Weights of a small GPT-style language model, trained from scratch on English Wikipedia.
Size: 21 layers, width 192, 2 heads of 96, 9.86M parameters.
Architecture: LayerNorm before each block, learned and rotary positions.
Training: a variant of Muon for these matrices, 305M tokens.
MLP neurons of a small language model. Each row is named by its layer, matrix (up: input weights) and neuron, and shows model dimensions 0-95. Each number is 500 + 25 x the weight over its row's rms, rounded and kept within 0 to 999. Numbers have three digits each.
After each neuron's rows, "fires after" lists the tokens most often just before its 100 highest values on Wikipedia text that the model never trained on; "fires on" lists the tokens most often at its 100 highest values on Wikipedia text that the model never trained on.

L3.up230:479483535475498527488475535464506521500478525470482480452560456510532503504554473486501501490493486502459493486521531512506480513566490491531476506517482523523482512467535458522541514495502482513482480502490486504553492467482504501485474539497509487512489517510445523511501502552479512525
fires after: " ", " S", " g", "L", " T", "T"
fires on: "e", "o", ";", ":"

L18.up8:500495512458497528510488536539456530503513465509515562475506487461476489512531472466455479574484459483485520502532488512492490506485533507489487529455571522525461480490496490451509501472490502516498499484498500510520506497491477496506501521477492473498487477547501529512525501493466524529
fires after: " ", " (", "1"
fires on: "1", "9"

L7.up576:479482547490527526555448466478537501527471522521526468489442472513479497515472533516511544470481528499477511554478472467537548478475513492528491524528528515463465523478503524479502476463508474553502512492504491497494497482515518452494501489473509515486494510509449495492561511499472530496
fires after: " f", " t", " T", " F", " S", " R"
fires on: "em", "ur", "y", "ix", "ive", "ven"

L9.up254:537467481514491509493515518504477512489493506499485490511524502498458502550457520505490514530446506470435519462532517460526526487512476487477524484508483530504485494483498524451528535518507493525480530485435545506483524518519467517491493477484504491477489463516512546490508490438506520480
fires after: " w", "ib", "rib", "w", " serv"
fires on: "ro", "r", " to", "v", "ed"

L7.up430:556450504477471555493485544477500466533490499547497486508527509511511537520488455490514490497461501518468501490485513473486493538487478514459537502535547437472524497517470472479518513532493480496479503522484446473533523502495505522503523493489537540500516468477519508471507476502556486505
fires after: "0", "1", "9", "7", "2"
fires on: "2", "8", "9", "4", "0", "1"

L3.up275:517474484540503528478510462469502521501534558470470510495515486507471497495491470484479521524525503477533534560490536504509532499491519484508483461459469496510479488490441496458527487512484514481518458491461518515513501533498505470504475515512549483497486521499452555489474511481472523497
fires after: " s", " S", " r", " d"
fires on: "er", " oper", "it", "ul"

L3.up43:524523515513496449516532466465527478521503515499442504462504551513488525481515495526514488513494456524503471489519515515492510461496481542483478523548510427523486474470471486516494501508490498509495456466507432478548485492498483474479528483496496505456462505492519515515500507489497467492
fires after: "-", " \"", " (", " Re", " ", " '"
fires on: "y", "j", "J", "se", "ver", "ce"

L13.up348:468449465513471505442509494516494503482493510471486465480502471521508528579528480478516490514473469534519475500494502479528551505495512498519502504501471529489543511500526469491500484490493500467517529530477493450479502513488480476499484545491462524489489539529502503529425518460493491511
fires after: ":", "′", " v", "v", "°", "av"
fires on: "4", "o", "3", "5", "2", "0"

L3.up636:536479533530520488526535512534485529487533468477509501512490524490512493494499464517486458530527515464499530507543483488500537482512510478484471464527480468521509499473422497478484494498490523510522461516499482480518472556539491506465561521466524478466502499496478472499504493484480525492
fires after: " R", " r", " P", " ", "p", " V"
fires on: "iver", "it", "er", "ag", "am", "z"

L12.up26:504467537513483488471467502503504518481485444461492461527451520446514499529483494473457504502492500491535475527508519492504495502480516494512518534474559548495519471458461509498479539539473483479540528472528511475517503532471516504515508501507511473506520517537480521527564487508461525486
fires after: "1", "2", "3", "4", "5"
fires on: "3", "2", "6", ".", "1"

L15.up339:560475525495517507488474560447487486496495472508471506488530455548493460491488505481498531518468528470525496531539538511498490539514459484506503500532533501514497475530484554484483492500474504491473498459487505545494539498493531474493506490530473522477506497497467464488535484509506475538
fires after: "1", " ", "9", "8", " (", "7"
fires on: "1", "8", "0", "7"

L3.up675:490468511496465493535450544503496429493488533534503517472464479506476505532509488504535503488477531528471483508518449478539494500510502518500534542512495504463498449494481518490511509494488525491497492520518513490473490472487504488506483513445492502466521513469472497504524478509518508471
fires after: " t", " f", " F", " T", "4", " B"
fires on: "em", "ri", "″N", " |"

L16.up638:474486480525530502496503512506513519482475508520524452516472456507496487536505491517474510546483490494519490530434537512473496535530490556511544503493543475475520491495538473520496478529551483523522516526474487484528477488508523500512507485533449452492509533512462487486490493481517475506
fires after: "0", " $", "1", "2", "5"
fires on: " m", "0", "1", "2", "5", "4"

L3.up390:522504502476503517508564506523470515536458502507518489519485511514510481504499470536562490491503461513488517519501501524532528521542535538499500498445460473504464519512496531470532487502474525485488449536470501546509523450512531513497500471477494488540498498505473527507505536504455514470
fires after: " ", "–", " $"
fires on: "9", "8", "7"

L3.up759:485478492495498467473447479455518494473510491498520505525511438497530507518472468466445472522501520458522491526495493497493480528503521452471511518501506512501503530474532519479535524535510478512468556460543541475475519522502548505506483518516474522466510515510468495516496453487526523476
fires after: "O", "E", "A", "P", "W", "D"
fires on: "S", "E", "R", "N", "L", "1"

L3.up529:517479492444497464517495466521481523547458530555486487537489513495523473476480466514528504550511485493482532501478486519549515492507531505499507497491462519546501483552506522499500542514477502494519498531494515528450509477496512565507517493516510520553487518478487488469512509481506522473
fires after: " ", " E", " W", "–", "W"
fires on: "9", "ater", "st", "ist"

L5.up543:456446525507544511480480496498558524454518525483486555479504463549509483469485519408517494469521497463536513529561489501434525480521468482485502459500496479524484477477487456479481496508521523491554510535483466491488501531502505469532516519525518526469493518480533526487488512479509520497
fires after: " S", "S", " U", " s", " V", " res"
fires on: "en", ".S", "our", "otes", "w", "ul"

L8.up416:503480474516510504479474473491514510512562490502530500520451511538525505529534473536545512534496540496522523475528479521472496450495475532470489478518471519435510481513483496529474527514490498475507514528474499495517507484518480503505498499485514500465487527502465457542493499469546482506
fires after: " f", " F", "-f", "f", "ie", " E"
fires on: "ut", "it", "un", "er", "ound", "ug"

L3.up418:472520491453475495499478499515513488476483460496500509456473480482492439500494480507524497511529484568508483526480486516491488464501488502494483510481501499501511571509503536516505455486457491504502565535501537526525488486520527497511496462509495492478521500480493530501475544484547482455
fires after: " rele", " return", " start", " follow", " st", "le"
fires on: "ed", "re", "s", "ase", "ing", "ased"

L5.up559:492457500502510509536500554487503546514497488494500542502519472541455514491492473453520495545533528548476503476505518460514471517487459510459480531523473491472501514473534499523517494520502491528468495482509476524499483444510505526472491517481481516487528508431495482513487516473506515516
fires after: "ur", " K", "nd", " th", "y", "2"
fires on: "is", "er", "ill", "g", "as", "k"

L15.up479:508435510529504463497462485475430456479490450526482486515528488524525484508507525485489557481553496498513458541486514467505491500512478463488512471505516510457458515509539494503551465489517522473483511510472448502499505526478480519525488498554519490515502489473471504519511493496533469520
fires after: "0", "7", "5", "8", "9", "3"
fires on: "0", "8", "4", " m", "5"

L13.up222:471453536494500487517502507509526517504471519485496477500457505537459510509515523483512548498468482500493489504484457478510479515471521456522512502465535505484527472488498528449499539501507503514472514433465535491476480488528467474477545491484499497565514565513494516506481486487496538509
fires after: " t", "ok", " T", "ak", "op"
fires on: "h", "y", "em", " h", "ax"

L16.up411:527505539485516476499498519510505487515493464500511538454478498455533498507486476524474491491468511533475488491506547462511439524434480466502529501494547509506541493516535485469464500527493481547522473535482443489495505523506491477514476528524526540531504507526498510451494479496507540542
fires after: "9", "0", "red", " also", " as", "em"
fires on: "0", "7", "8", " known", "6"

L3.up616:495488507493516512491516466519490521484534461496476508484480510450483481501555527465502502509475507524490529445563499526532469483526492505534516529498511499442505465499491505530495484494512546513497495521520488499529469498522451508500511498524486496538462480544515498483536508510440516513
fires after: " ", " (", "-", " \"", "/"
fires on: "if", "\"", "or", "y", "ice", "ir"

L16.up524:486467524506465528503478501516503487548498451491488474511467476506503475537491493453528545501504458464523454544476480515514455495507522535523483535485497464506479468525524475489525480502524494498513541551511464518492449487469474527533525516547431476521497499530477449504559520539469550528
fires after: "2", " ", " $", "1", "4", "5"
fires on: "2", "5", "1", ",", "0", "4"

L13.up323:522468501514489478511478509483457455463497471489506502490508474507478488467454512467519508508461491522465469461483497506522518499492445484494510499518527524473482521525538495485504520494475524503465506525464524569515498499522493481502480496474502486507543497471503499457517491499528469520
fires after: "7", "9", "2", "1", "0", "3"
fires on: "9", "4", "3", "2", "7"

L2.up108:472503468480525523468465482540511502491488483509461482507457472504539557544516500521524515471487488484545507480556491524519513468526477490525481525515485504477500483516486452521495496507554576507507507500500522544494479445488536515548539467494468504464493505520510498511511517500510522495
fires after: " f", "f", "oc", " F", "e"
fires on: "us", "el", "un", "ail", "ell", "ig"

L7.up613:474458534493475477500492463490487527500503484511520511522520527492502489498504521501523474480519523491478498494548498508494489482509494507519522522516489498481528515504474452532501435515478519506505507501547491444530522492476529497497511466480511516446521509528512498509482516466553499528
fires after: " J", " A", "ch"
fires on: "it", "ud", "lex", "os", "ul", "o"

L3.up370:518532497481513464530540506513486520515525541528505552522486510513502498472524451514474499530520471465475456535504463485493489484487523559487473531495543470473527460518476488494533497515508527509491514446499458522500490517483482501498525485497498505550451493476506505500430480487476501522
fires after: "-", " (", " \""
fires on: "t", "g", "s", "w", "y", "se"

L3.up357:495493502504484480517525516486508513491478525537485517468471548491479478463515469459466561536501493497515487506479518521515519448517513504489507481492516489507492506449478504542524522501569497512489515485519494453509505516466478444514480474484540537500470477489508468517498499497493486495
fires after: " L", " l", "-", " s", " ", " ("
fires on: "y", "et", "t", "ist", "ed"

L16.up234:460492506514484485486475524537478459486464454439499514505481456512493489489465502474491512508482504497494478497510551517526493520503492483505507506503537513480487526527480481521519504505528528487492500501516521494488485506515532497547500451520441510481508536497496451470520504505489489527
fires after: " ", "1", "2", "3"
fires on: "1", "6", "5", "9", "7", "8"

L3.up64:423534518510514484493449483464473481486508495513526504538494447516511477509476506436476524532504490489526522458518515478525473471491538485494471492469469503511497536471459466490525494521512499541486540520494521525488458507479529558503484478512542510493523515513475500519502493487522486459
fires after: "U", "A", " A", " I", " E", "R"
fires on: "R", "S", "U", "N", "E", "G"

L7.up164:454461564483557515482468536547481485510499536523459476456540510509498490494520483496499470511465522527502533505503499495490512540496469482502483460491531500523524478524504512506512495538522481484482497486481489490517512464521517459508525522478555506507483509547506482515507506508425497495
fires after: " S", " Se", "ap", " G", " K", "al"
fires on: ":", "a", "ant", "o", "e", "ame"

L7.up533:475501508462521520490492482501494544496468483517493562488499516506539495462502518482495537544496487499497520524507491522494484493475490544510516475502461459446508510502514480505532493488500478520515467475528496465481517430489520524514544481493495523435498505509515498452526552526521510485
fires after: " J", "our", " F", " j"
fires on: "n", "red", "ul", "um", "os"

L13.up432:510491548510490470485513500503504484514528538533542502511499462533508498463501537477474487541493502506494544443521494479546478459467511500463460512498484494486534503469492516522498492537479535556482494481468525487496470526484543487527495486495494466535542517485510493517508464514484502458
fires after: "R", "S", "U", " I", "O", "F"
fires on: "RA", "L", "P", "R", "TA", "N"